{
  "n_layer": 9,
  "d_model": 256,
  "head_dim": 32,
  "d_mlp": 1024,
  "norm": "layernorm",
  "init": "normal",
  "init_std_o": 0.00739,
  "init_std_down": 0.00739,
  "beta1": 0.95,
  "beta2": 0.95,
  "decay_fraction": 0.729,
  "final_lr_fraction": 0.05,
  "seq_len": 512,
  "doc_mask": true
}
MLP neurons of a small language model. Each row is named by its layer, matrix (up: input weights) and neuron, and shows model dimensions 64-255. Each number is 500 + 50 x the weight over its row's rms, rounded and kept within 0 to 999. Numbers have three digits each.
After each neuron's rows, "fires on" lists the tokens most often at its 100 highest values on Wikipedia text that the model never trained on.

L3.up191:522549546558469513508499495492464495467574458531414445406532460430552483522499473410621513433512539468560564522480570512457477422533501541490462463576428474460542458528580479464490500467523565642518438478470445521557404489561489503478516476557373426500534454477465448517422589471485514515523519462515621531586536500507538516489485431646433396401579415553501493500440510520436452465433446498479486491439524497481492437554606567501514549520590506478536485449433488539523550480523545538508515488368383442488492526552512530441389526470529420496482521452634489514564435451534527544
fires on: " of", "2", "3", "′", " in"

L3.up923:513539378456465499520520508452466501484407406445448433542469531532492519561458526530455461559601472463470555466547393540499506517451455432476550546592502503555522462518495441512546527576449406544385511475430575552447487556531494583548552546494570539489587524485549471475465527575468543504540540553517529426414456566397515509467501494449553588499367500465449389452488474527484480474591486468505449428396520417525480551562494481524600511499495468545531559487595451541504443520456573410460497364545475479506498471503566530455551581522433423484424474575500460499440505412569577473
fires on: ".", "s", " His", "im", "ir", "o"

L6.up907:500548453529507507471561456447502491513544418555484466520434469564525539455609457489478504507494521637545492457529554436593483458521482512560508420424461544409597417458441562525511488497439525466579500462487456527529436487556475434473578521475581464470477508488520522573509444463415469476544587525516537540587484519448473488488483431680551477571546428518401526456515477383511497485515575492487444473452515518486418526474559531504412470472456461520469518488522486536496460452435530541508563491522414419551457507455486490515522499586450505483449459568504521594543382547555599446
fires on: ",", "\"", "),", "\",", ")", "0"

L6.up708:575432521574501481497470503460487424497467494563486455511519485504488445454552460492538539473518516607479585451428397434470530571657376485573552544585512558537522559546460564503502516533463461514482592493486531489511487506572490552488517530469579437512486427550455588485565462584450514407528533465443528415514502576487475479576509417503571605438519521468426518496380472470525529513412467500473504459461484478487459493470505454450464527576502610552536526509482517558479510559455489561534493420482401525509423403557520482555526569523601476641476526513443463459565503500542568451
fires on: ".", ")."

L6.up540:475517530510500362499477543443474421503521453512524472429470428546510446555520422488460520612482390540481498480517460377599512478530478397539595548536526476525534545500524452540532492505553470387528476412522576502449492492537449520567435552559505468405524485493453512487514483484425456442437502566455426493509482616530447531517480465560526469501482504422479508565573401559537473386496554486436443492417512523505468549472513560525475519536444526573493526491537448530480450562438452514579536567562594510493506505534446424518578552569562492496477444567503421430477427556496590516
fires on: " and", "),", ")", ",", ";", " from"

L6.up193:483561530534505522412554512498428509408511487549517419468468530580527493539474428510395517475485497550432472541450505398550556522485561472518529384451527502516566508549467671473478542527475534473540490555435523512371526441590492420607541592499467557428511464475512540479494527476484440394449527546411517455587460519519521467527529449598486484515514539475493550448531444552493538502463511535448526559493536492469477486523529549526514525467529527559594440461555395496553567484412437512512560613510508442538495425486509601564509467493597540499458481491479470577411481470560526471
fires on: " and", ";", "),", ");"

L3.up454:481567459468484506500492421470548435500606407554450443507448505481524481508481487495451511419547444545449510503464504454521528496475525429450467503505427520505520545494560598510474513484542474513533490476427472493476509579528458449446622585445409389509515515494478486487509464467500426512583510491516471349655522549518490418377519470566432550440415385508469453438429429517455464544525541509470505477468437583450500516544559511472513439498486441468529450464525494515483470484401572509598563529488529435504586474499501450496582409491542511590558435558604498570474402459539451479
fires on: " a", " the", ",", " |", " She", " Tri"

L3.up10:603558415489449431541465485374474420443454389569481455447463511527427409536388543513497485531480453554403638505579496499552575487604465469562492495566538518481507516581460493586486544501464553601460575475537529521495439460546486483517450401477484559478570515450513543538488518544535516500574432536538534510509392638439447518559412482494550430477525520427485598457566494512462622460485375562524472420535516482478499543501505503539482510516557556544443476482570494457465544533527506417495500426454547545550540458448512507515463548456524467482537489477527465431517511504446508448
fires on: "s", "r", "ers"

L6.up638:544511480528403498547521581505536459473481540515561449435409509532532435596493524466474570533503441481506459531480521412487575442442453515566528493456545511504521475621434438555509514523371470504451480501578454539562389469581400533436531578440491433441570458597504492378480523508385558480457542496546430570505459511498487499419435496461549491448461537480501511565493487472496476528587515493458506473386530463572467531539485484487483467509463441539458495444482539489334524590482452547451561537405496539448562466570542481453471529550535446581497509598485523445380476518433475544
fires on: "i", "di", "it", "at", "u", "in"

L6.up1011:551529436547457425520528526458490441378456434531454512489522427398549552467414438585558409541549487579537567517570498468604517428543485511548475527520462484546518469504475456507494487565550500502496379490548546481508485515513488460536451480564518434445554508425497468480482501535487507454359525526494530580448386497518434436497436469536447561471451540464461513492534512496507431566496520543514508436494518428384465528499416505486507462512544535597521533542511573565412563490437537474515509475424525547559556537477475441576517522554557456514439617573386490488605424529510492421
fires on: " (", " ", "."

L6.up204:489504422511484562455475473549493434461476464449429478518465591514523441553504365464562514424474520490432538470515463545531390513514582567524472495548577436531546472505497590423466513608586597475509591461417486514369511506666506435493558575483468509431546476527528518504493424479490505474497492489469545512554457504574442448511500407496435518436519510562473546472530404476490428467575524510419542511507447460433494538529557530537464531490632503500531498410434494513510503448504450558566618522484467462491501423581484572491508433461478551533484516500506514553432445570570453591
fires on: ";", " and", "ing", ");", "ist"

L3.up803:576541454397492429525428558513452570499506413504461493460541538535471516520440433547481564590410525585420513384501430412545503516465458606537486502440483536456535535485545550542489459552461525418511488508518520478480365444548493411512507503543513336461495546486359594454563470504479521428568429503417435416441462535485503437526470491540487474469511560524522599609563483562510544496432473429527491506496548503460493481517570540482519504505488520529477504517604447473453445481528456446533510510510476492400479501442472605518520546521566461533530443426558516464527501453483478504
fires on: "°", "N", " and", " |", " /", " to"

L3.up633:531456460508505464492440457459555459361536390520489483446453514536568472541439509484493408513453426486474603518513499499595492466502538455537482449545530430427524373526408437510479431496450505474525493485565440517550432490630479515466529516515481410580590467393547435429464480473443420480586481510550450556612447534449458525508498500647463429467504556520474471503526537499476495499520491544428469469438494532528457625553551513482469483473505379590450414413492549509455504533518576523455629534500372465500514518520557451483499500576565507530534545572517535544551453511542491412
fires on: ",", "2", "8"

L6.up362:488559382475521512531427482474368569577492413505498461489384484500468522513462493541565597535506459523501478395530541423554453557463474518437555412473565559506575548578458468477513553561509520493410498491487482542447455561526379518528497455490493540476497547555482500483473529525465439403523525603542489505514519561490446502470524528626465520560389447537496493496464382518477465431480565504520473420467491478491487561466522518518456492542536476508424449499558537502518458398571526449550391506438495509467494552475432473426519442488520483430483368511606460413525386437495510520
fires on: " (", "===", "–", "---|---|---|---|"

L6.up620:505569489483515464503558408422508379519523452541422501384444539427556481533459523482512481444431361545474580526567533534611507490510499458656527501440528509512544511496410512517524495469453506511506523476484540532557489551477458531536485469274452503418445548455544463494461493531474439516502503476495628473582483545487454422461499498546439528501450486516446551465561400475565488494505466519534516488537550515425498573412560451453492434428532497575567395500414494447386563453359473513482493565548478478531496507547518448562473408497550515556555534519544515580485415528570497482
fires on: ",", "er", "ter"

L6.up949:495516592483458469493541442487540466499504434566550404508461464421549504616470452522474485447586470527442491478427516435502537550523507496479568395434477461531536577443442553463448527494547551429493488509497544447450426467489427480532512551525437491484419442533489515505483471510508514480502547463485412428562494492458432435421584473548473507464397482495457456433555503473530480504596443543442488562521539480502525517539527570468445510501523463535506360489517474390538530421498418377470550551536558469540534474485565557459629423422602510488473388514539534550497447506497487551
fires on: ";", " no", ");", ","

L3.up397:600587428465492426501449495456463524490492464339477432554496479495481464465427513521427437476524533533510486510551459443586527461523422497518641549595467489438534449488540457522507487544542448479522420457482425539475498525548492540510441493402566447486634554440540598559433517615471504487458515564560517447463454546437525477467526495573591569431441518415544474584507470497441432442489517552498390436419505519465406568452477512449565483540495481466518521501478503588461520481436517502552655479424462504490425484501467503564464506474433485511528523536556490466543462431549539541
fires on: ".", "==", ").", "\"."

L3.up1023:562491507535448466503436488503439543580567466496528491558536431468477483415531556425455420566514449551473482449419540499577517595471472518473509527571400528533532473495562501531495457547562457543547459473557501496434486490629461502575486510478509494505464467560569590517501453489547499472486491517506542496487505511555482436515529489510522544515454531512438437431363446486451499468443582431549459500460402508475471538495577466550459413571481571547481574449453438559496492517400574484530469548476536521547600467465429518484490473579500524521605486575540499506603458394530466355
fires on: "\"", "'", " It"

L6.up94:525546441423461496552544466466627495558477517433501489444475493420564501577396406545539564515518457516540459451454530502522511539514492493489466443477488510511543535533471496528472488597470497472417415407531539607501419537586389409531616481430522468390577522572488486555477585482449425469394490543555392438593459501443455476461515409575515605480436455538410493493609490512452461499477487448520517468498499429505492439563576570487473528409515493563533502513463472535498599548442421454482448547433488509429440549578541491469491464491523484513508439452513552478502400495431405548
fires on: " L", " (", " R", " M", " F", "\n"

L6.up444:447480413574431471484501557517555480491513417551550433402593421536510596431503428538488572542471494484440494566579591439554476500504533472521450546486494513413556555519480605509399610468474481483481503469483471553439516390504490534570515520435481478580556501519484552522477433455482428432570618429446524487470544541453466528473429490555519434371467479487449516613487500541456481465513479449564527525435459507533484429475555491478473478458564484580506509523468515422491573532481504469518502485570428353570491490550504580597508468434543487520423412519634483524455515426508487527
fires on: " and", " of", " or", "-", " political", " to"

L6.up438:445423417523442394503526551489565405517521486556552489425445460523549486534579517408516500447501454465539520564454584549461498538482412555469593453467468434489530525529431447492521479474520509578417494523557428522537420388494504484589532489572435543438524428558533518496404569512523472500569519400502582495501485473581525467545433514502452584442525494511583532534493425535390566503491561483468551557459422502540463534438469535557454538454503483532565639486391455492485462566505425573577562506467482538592506500525552536584420440469446458537451447485456481538490521455437508572
fires on: "in", "2", "et"

L3.up821:661453564533425397508574521497493415414421516441491500512538508490517496488431432568551532499507527583481514528545472516527521464600501469578537529503517503405532415495523452595516528516509502465546476484498516503508527528554429516511439439436553487446589464496515559446432474545446502470524506590488556531492450608358474466515491452549625445461461477457502512525522513527460527441454504563528461406524502479425454542466533489391433524554537539471472532465392516547438623479518476455536490464450525498475408489484499489550486522470506486511539552531582426479584491524533470500
fires on: "."

L3.up625:493533566448485478492557483488568500565520525519425435427419565444481473438526476509542558423607548557453449507659481508497493422547500494509473369428523511515540508490466518497420489471473534441506404508526501555411454475505530442501578478460468431508495541423466435550464558452493484524488480545590456520572466539467442490500404507654450531494562439436373564452601509471491526468588483514498462496541538444547477564541510507471551546409546470486533465535508427496473458474493429504452533589456541385479471536601411566492536507550549500459522496499541498544471432536451526408
fires on: " not", ",", " ", " c", " inter"

L6.up824:566459476480369510524474565492463583456504482475433534551520453532573541490519494550491540563488373452485558479397505485528478517537461517524356537540481475433544519548525509545474498534429533427510474475514506535510444531480428449471423544583526445525485478445550532505519459412438533440445535498516423444483478485453483461492496489541472490518469476558548479521627554636464516570558505449523489452457517504532490394508517500433510589474506526609523439482502507497441514538602501496474528442564465460397445451408502581515555604504434438519478520458513569473485459501444529501
fires on: "n", "-", "st", "f", "p", "t"

L6.up569:512609428533458507500558444494501368562439403569549474560492483441448435451469543434500583458443472544437525434526464514535500599615436539515510453572462447478544514523440529511493528549452468581470563479453476591531397484486431560547453394465391579453477605533457490417475570540530552475557466460508511584539422478482554527523446468499490529505474537496488573471478499454443579505537528530529503458559473465427483510472419496581433526565547431547465528397515576430490508543501477554612552456443482468513527493532485515414422537530545503529507434502597459424454543394468524501
fires on: "s", " works", "ers", "es", "us", "ations"

L6.up109:535476527456420588569529528460502430501475591616546479480358528535440417614484566559575527397539576556422505490583507541569479418517493517518454548522546472536497479555423476503511497445402546549454430533466434536528478474465518464534497514432494483503436476372453559493420539564453412517527426453554474551658439552468484417483424503476502488480568465524465552440574471558443633534458508572504468550464483485564496513455579525519457579428477539520521534494455484453543493510462469522478538524486471456487398498495472460491419459558523506576520484526609521472375457504397479484
fires on: "in", "n", "t", "u", "ov", "an"

L6.up1018:457547478488452489530503400445488448467427403555518522431500534417549493426553570545473406547459522434412531524464467559581501548454510461506550570514479517456518559481370501471558525538521498490524469487508454547446427513485491606531491610475465506395481576470572452532476511562424518495437511466488417451483472493495409464438478520636445483487412464495482484490484518494562429585511522521417492446555486528572527547450476508539540534494494495537584403508530486531416526553507497435431591532618480480505474503432502457437525553437551478527452506477480444570565447470573465404
fires on: " be", " was", ",", "ly", "e", "-"

L3.up752:512564555525404461531484472438476511501364536596580434436571567490481495588463567437568456455509528539512463515527449527532560589580382536519476512396401473514539419504486540541487474492492556502425562493475572552510403451406453455504527474392429493505524573403494548511471636536521567496492455543524468532515436485550480563464441480505529478502512567519402537478573464548474612514472373561531458468509584495409463641527567505519485588476578491462413489466518494518461485479446410476491485442474437363460503465545511588455442606558549461470552490440578515522467510469507499509
fires on: "s", "1", " people", "6", "°"

L6.up322:530483532598479534542526521453546554497470584506497524383431551557466446465570509494521474357474464439433470503487582443527546536509396447476469551480482472515515514519510442550449489480541510534457449545565413519547487402471510476544470514504504472540450507473464468403496511493407532483564439475526592509609462441505584466407428448492483494436427536467518514463479464456502502513454480523558550554421620511501476597533553553520484437500545510523454653446426597526497451393484484535542459532414542439531523485558492485487506538572497514516467545516476514516417467425478522533
fires on: "in", "ach", "sum", "ad", "ab", "had"

L6.up707:502524543517470540525520475486475493550534425542429420504442417464525446544528570501501553534447470570368534445557559513523496386455473509493447409482504491412543475472450527555474512452516472467468472465552454517557471545565560450505545416398435441560481478511525596501514548472431385529555597418479494568508369382468531489456445480601529575443555518426451492491547489459466563484550582492542488490514499518493455473489425516453482429436549496491477533522533491545529521549451459464416482463537498468576474541505485555458474401485588500446472459530566434554506489430429489404
fires on: " "

L3.up682:644491420484477430508384520489500521475463458474570421495571493489498500620419465520526522555504528542495621494451465448543539510538475400528575479478420521466527541443479484543483461629557525556480541512501502491505440390556530483495520576498476403464495506522504553462453509426523508478477484550443403428521515528595511473490521504545536471481335480472514469487404528541572456508436472489527442523491529572455461487542541493436553470526448506620585410529644457519542550482457532433432589491515392426497556481435439511504510556513520506484594483508534524452476480510545514461
fires on: " de", "e", "ro"

L6.up480:578455438456489581459556453452527488491455553601542446496512535490504426515510535521501500490498468542414582447490415535572546607530484476485475407339466452597580519503445468524516434478498515547503524520422545485364491354598514504563481525549543563485511429440496490539496555508516457475486443509470482536602484548569469478501533429564518500526529568490447457387502544485427592459442484559449493533450384553571483558498514513508520434570522567451566493469525445505486462556431496508484511569552514471575559406471537480388514510568518446470522419487507437462564504509542645500
fires on: " be", "es"

L3.up176:509567506452481347511474502498532495525407504351460455540491544449530500523402455528561522567544436564502421487458424410582513512470461495508457553473481600549530475541520437550454495528408436486451457490604580560486456542533460463498479602499627539478548530539438456463481506520479536475535421537509428496531471583362483456511519542542498463528391534609437450444454418485480471534561428421462481519502622441459503484395538547574536533540495505569484492525524461481503475511534433480471417566544488459405411511474541504513516530520644498530517507520496475416473425385481542469
fires on: "born", "–", " |", " Succeed", "-", " –"

L6.up637:481544538522492447505466423459416503444460442494471490539488482467550546489501539437413492613461489560471492519509436561568555460480513479558541527543531502510516536521398467533509457491432475541505480477619493559558388484560403561374509556402348483387595508509616470520442509504423580466545482466507491475525452442505483431445411544567496610450461490521511458486475491435541470501525470535466473392538561524539481533575533487543499501554545445624545481531539513514513535411480496411456572500584451519552537474489538447596498518587445511525474527504440479445563545466562481337
fires on: ",", "2", "s", ".", "li", "9"

L6.up865:497531484601458511552455538440471520515524463553505523523500482543511516503435424442365485446482485510527512504475518488436539410447454502509526513569513521512536490493570514456563525559515510575448427432488481414539459464534469487453494503550435415455587545517526466434489515502452445491496506441467486443459441522447593537407490578578486482435390457449448493569373513490439462479470430484442463498451484577407444569518558526435480459549498350474465420502552512506544520513464510537449622468555420459504478519531489491458469536452449460470471472490510508484495424588535556486
fires on: "2", "0", " of", "9", "lo"

L3.up789:488555479461501452485438514505518553535560427501465509554440510440581360561565474486505502427459490469465534510609442495517482424478464561452462475520454485555548525548546467530480517471565529457497452497540457527461493558512476575530573508461393457530467598432532486504458425474522448501545518561615485516506484526550515395450523507518404462445443366522457455447457466486508504385465586511394477532527418497526490552476484517515487443471603531477532520471469440507518518491541508540498543631429522423489536504488435479510449371503502520519514484543569480546504409391554497437
fires on: ")"

L6.up97:550539595544360517472485496478538522519493515429491528503518463531549536433484450487568521597564455542442542571425512436446586479481525489516541498478458504500549540556538612497447549603509465485562474465455460526533485490547471541581427567488561443404577497528457566470471461412491447433533636553459479509477455539445461507548502532495456454392486475556522578514536447567524479523485484440537504511540602484482437456504528484501477574486547493525491494525497488548538575499499446480543534507557482446303489419466514605524548601459521515570464494452493458466492482399505538542
fires on: " the", " United", " and", " of", "ic", " |"

L3.up670:539540526471497455526571515488395474419378567493482546560505515431519522512484557459525414474511553573425534377524447507468505460495403474472476515526499526504544539526481472533461499575487455525442512507492536523408534499546486587511489557552525588478466511554483516427568491583479557465412527510578503528425449502534523519504514505491451595481469509528472529476461625479492573563494489569540494436502535432485453494450574464416506540498523449550454503412548437546524554545506479472546467446506448507537413487491492502454489547527559488557438471564395471408516520466530491485
fires on: ".", "Biography", " Title", " History", "Early"

L6.up253:533411460459452476491444591480489507500412505603549535416495512528465459512568492527523560443358532501474489520562522459529582447485476514503450506595402614511510543519537453474492584524503552433443405559466450549525461491560361490520626475484491389562453488488542559478566492499502431482449472509471554530510456517460468471493425502517513421458551497499540514521536533576480552570434505481491525494481496496461479524426569491534519412452445459616512443446426521570509535575414464522417419489411581421556467452570507478527455574465503532465549480534602517483482489473567590480
fires on: "al", "or", "in", "an", "ar", " as"

L6.up483:539460436465387498520579451423543454488483399566480513489488428509588417537347477599471466541423445479443527520493436518477529522568470471449453497524576537457518533473504502621427545517536470497496512414504491523469527481498515448431437490391447495453555528448464531505469445558489570446384480505550480468468466524547444544419556543531535468526437406545535516465493556542367495542579450494456425409541544613415456479511598476487443483579526534501532482464592480424543524448496499384416549564490506497489404501514460483531535469496464482479544505509593502469517449480442534493
fires on: " |", "\n", " St", " US", " Hot", "---|---|---|---|"

L3.up480:536480532421510536514561573454453437515527417507469484500466514540515515382542585497390451434474387527409579525576534413539508468506448511514466491489537519412539390531498484532483534587453465511485561461484566546469529508566470551484428471428488510584561491462563538453471580503537377486439522541545579504502438541465416521480483474546524457499414532416516521510611488499403581523539384591561414378418506470554470490443536506471430575485499487536446435433513488514467437511421576530505556497496543435527553471563467484432503532511469443565524479547529398469479495523492476537
fires on: ".\"", ".", " However", " later", " This"

L3.up435:594554429559474434525444422499529537466508491441525451483512519427522559552540528557534496562508526603544541505394524420491531516536465482518516530489416543492534450424538460459515508470499508603514524444568606484455450528459460491479448545476431508515505484633460407509526514526487549517566444549455546378535518499460511468462524471575512388415463443521491495526393496521506497505544429517511364479399582516478515536567587547476523613550535423476586463483482442534552451453523475467483400511528509475475565461489507533482545558446555462586530444378487449512494455379477464454
fires on: "-", " a", " (", "born", " is", " –"

L3.up743:504491465492451494547456492548536448566505516548493527479474496380555556493436468540525546555564457521461504456561489512522465524457510431385555500530494510561523579392482491600471452546498518613467516479393478526516527428485528564497484588457517536419460487486447534471476489443457506441481487500547428494521580494526514452424504493477554467455461410546482498498463518530504440544496498535567524449472494456540440442520486521497464453541621481587581461509506500523462541505525500426613476589475543450425508498457489458439471423440478483529451321610558520472467440479464488537
fires on: " (", "le", "e"

L3.up53:530485539467454474498631412433516520466488477488520446485528519492568561477513488545465516429525496461494497490458429473420484532565505484503532533566530453491540451499493578552586406554491500476555519473482571539499551545449418506540487433472487432474474561409429492485541535660471501490584423523488522470475465566413490548450530502567474550492502601492448492496544505535527504421594415542522485455487539458435487599467545465472485630471468453442382499450509452553526538518535352482447530538434497460373462491495557510516558599544531448514483490490599527531501524481549530567
fires on: ".", ",", ";", ":", "|"

L6.up429:528477435531470482549544447507482525461420441492388472512441410446478361596434528555613443521584505546408471437531563464451432496446484525526528531518454485505522489417488415461501633479473522487468497468504587508505422477501528566538505594530454421469580511520499516570470488671488514508530561454530502461463440541542518537496489481502479531470470487477486433442474439542589499429575471508531529507430454472471493626471514585555509457542542469599448468529487460439598457453446428540502551427545498597536514510482472545449460518470512512505532511561521519469383524457444550536
fires on: ".", "ir", "ic", "tric", "ot"

L6.up472:523460506453502496526553487551452457502525456452377513490540524515473527394487437458463504512539518555417467450485450431508440573489409543537520548498529542477536494530476571621427441559513513516442477442423571525509468486440523597467519540435476559459598474491521509509572615571369588476551548551510557528472554526525471559515558361485565513513530453503404510456421491503406506573491496499459440458482560462543425492454488470482475552524508535483479557420473539528420512495427432564600422512483440476467447464538506460484573486498480521503368490464551558469466481443520530539
fires on: ".", " Chris", "---|---|---|---|"

L3.up22:498546547461510491494518492539533579511553467512436510524462587497496462460515456515518556418528501554442428375613469489544476442517467545533428493456458556573537562506564566517445437452518601459543517472508469593443466532490507508528687525507458418518434567466399525506519452522494490521513522583569391496495476518483387358502524469558432473475531465523505523435523555508529562427523512509423461485539447378523473464436441526506449511371496526408453485509516470468456429466487479545531548601505483397447470493538473483512499421481510516553597422525540518587456478479472471498
fires on: ")", ";", "\"", " ", ","

L3.up622:551542466493513430528557425440573510478593491492526451507463499485504433535536502527503587422527532573457557483527496399464478507565492530607507479558517545474554446502532431612475519504534519471496571503511482518445490520489496502466588456471487391484499527471547513500495519514472536478532538608489512519597482541465482411571528491520543479421473420452526549508489441492395512413530497511486499492524530481489459555522590504396425487463565553421505473511544455447427535504523522485465459534416554492443453487627424452498491415517580481528563454486536453536526520442540466513
fires on: " |", " No", " =", ".", " was", " L"

L6.up284:480484426464361577501439566453557451502428549515537544485495474507498518606536467515501406501596461617511492460500494463507503507499507531457545434513489401557553497468539497532519551504546473612563512486486518534453479446476470461486466495563548532415571457567518514444417565524483492435373569503522355450406468554533522539546459510567444532519470483415498526493476399561395575524610552543515434453443529498462507464510456471538488499384521433502513497497509456501412482449467498514486552470479543544572521504516552448461503521499504449510532354456436567523502538529489614522
fires on: " of", "\n", " not", " be"

L6.up344:595447437449509447561520552437464583478447519443543497440587542569542485573527445531482597532428470475518537521447403462518435526490448468505408452454587546521531504512478410591527473571503549411459458486458517561481497509452435416490562464431446412557461484497408490416456505629503500478480438464455482437503542600440466553454478463533486457498468490499566564566493457571534554506482416527448518495495564522498467493419513561481573581513485394566413490534526529489490509536441527449474550449482455357464379494486492461464501531445465496581566475495544468418509483431537530523
fires on: "–", "-", "ju", "d", "sco", "fi"

L6.up698:507478541409455485503531478466483492399413444413443513488469503501499514489418495538505474495576384525481592512465449463509520527478474382526604433476483524495529450440537518467431483571468443530393552459524589561325488423555503526525609580518539493472542464432403509518510561483548553485491515471393485452464467554429552540447489457484582499512401506479444503556467557495567462599473575593469489534539466483503523442502566521541535488619524454642518432461504489515504435432463517566417532531591431450501532391503467478492481551431462500521460451526487498513560463458521605444
fires on: " de", "al", "im", " De", "o"

L6.up1:523380446468418492492472492481529517553494456635468442462503526432509449510492404479472534424499506559446502501491488558467461561506501459428476473471480448527576599432458577559529637431538545610496535489436501438417480372497508575487502512504627593466547487521491538437486475433455605441526560492530456489518536519578430512458509401610482535518495478525449579472554546441477492495531430502504438517509437554504520547467512516536486566491643421507529513519567458489520538509451408373506510490448498468546468525438507554520523529432546471505446398506527455484492511445513467552
fires on: " an", " be", " to", " |", " were", ":"

L6.up33:525469563548480510549439522507482525491490446455436442433553424489598522532410456533479427546494521508482579546464568465515520465496579457576394536557442472524525612480511558516461432470496513476490514455460492559542466513565482542459586469522417539509548485526540479572315582483517501511448472480491344494554532502564561579521440465463450432520467478514518559477434482523552504474558552442490518441420510515437472607456466535498503492546492430520537462509495518552536586511498473432536555498408486479520479444449537481463487493495519483511434508528513497492494512436561600474
fires on: "s", "y", " Gu", "3", "d"

L6.up1021:506494498551480541499529453436497455520422479624576504385502484471509456492504480427513490574478447512463594423552398568564528485539561502451611399523445491546518593498418463480509412522501523522487473524488563450497490422546508561512465422545423416478486565410523499495421491612456458504477437493442497478541504584508371483554445512540432554445525536506473549440550569467472515508522538501469507498528511548538432517524467467495554538588532496539511468514440556438470562558519484554495632525454535392490399436559456486504460524490611529488481518508526497465497537503504572497
fires on: " as", "es", " of", " $", " Mr"

L3.up570:479574459498460487549510539489409510538449505539480511461501502493566519504545585533502530469339421418506502568529431465503500567618384456486464508446474501618525476528473478468520453446436483551539589477460513519442432379432521600546418612412456502514498501519565570406471557557483538488487520533456497522483375380490528540482446525487487502515514561418412495536501487500519594429476499557488516445480412466432484614488585505574484425531581466447383513444503511459450506514574435501450483561544548485453520451459457515445515553536446521520460464436580549468474544431482556537
fires on: "s", " can", "es"

L3.up714:510624404438438613493576459487429568517430467529475526542513479509491540495451441520389453396453494469449508478554430499489506588469522547421491550460501452552551534525440510614387478493482429521367547483428520563460485508423526588521550585465493455564501533388525522526530496545505551434493529465577548536436423507531497565495492512514477566469432534602468450465523580486391515523662500518523483452448537421508420507496510480485484485584473411479464546491566424519426404548494474496495579487508444396501411511443483477453496521497412453538538484543502510511467462431550560590
fires on: ".", ",", "ed", " and", "\n"

L6.up843:470466495489406479555491462527660455536590472510494493547419502417555497479408580467459573439480516480452556457500494547491468544437491482467468483500437479412558540434466400458523568447483645472452510427471520538502459465528553560458584444531493490416556421500521516470446565474505465471482557579603468457519442380552528453490482464520422539470562524519462560445534439470453497453580468441524511538505443516507556572439519505462433531454509472488536528546450428461532486625583515477489514487425477468519456588475383477455487399472476434499511480472601540507396477463512491517
fires on: "\n", " "

L6.up828:546464519603506520533445553384544467494436455582477486511468465483451517513524483423473558519565516528474432466488609493478501598481449431422491504561448459459499475392505540513484498485475535446544417502471468498506566388600502493502564557450506494471468412494522498559527495556502538421446557453422503472491552521443435459483496499557613573402416496580536500467364574492543436533548511576540546468510549459500394512448576573526520429486558553549446559504519530548447522451418533556560534535459505457428563529456522513529493539465564455517470533523482544458581499524468479434
fires on: "\"", "F"

L3.up504:534565499450489566534468445475421464513424388504538499561500471471611575582501497518593468535464467525564501504478425477626475554453412536404585462501447534546524458491382464520495472554498494587496438496511543542475470498623482544478547507429514472411482520555437480441578497554497555446445514540516460437532430546514495480526456515493492476483470523527440459493457543466474451535569483511551450447473569513451487409376496497540466494614459538594465518507507531516458437447419511492560532511496524492546534526461537409444501614528527491544447419579465456419554458497490496362
fires on: "a", " \"", "i", "e", "\"", "."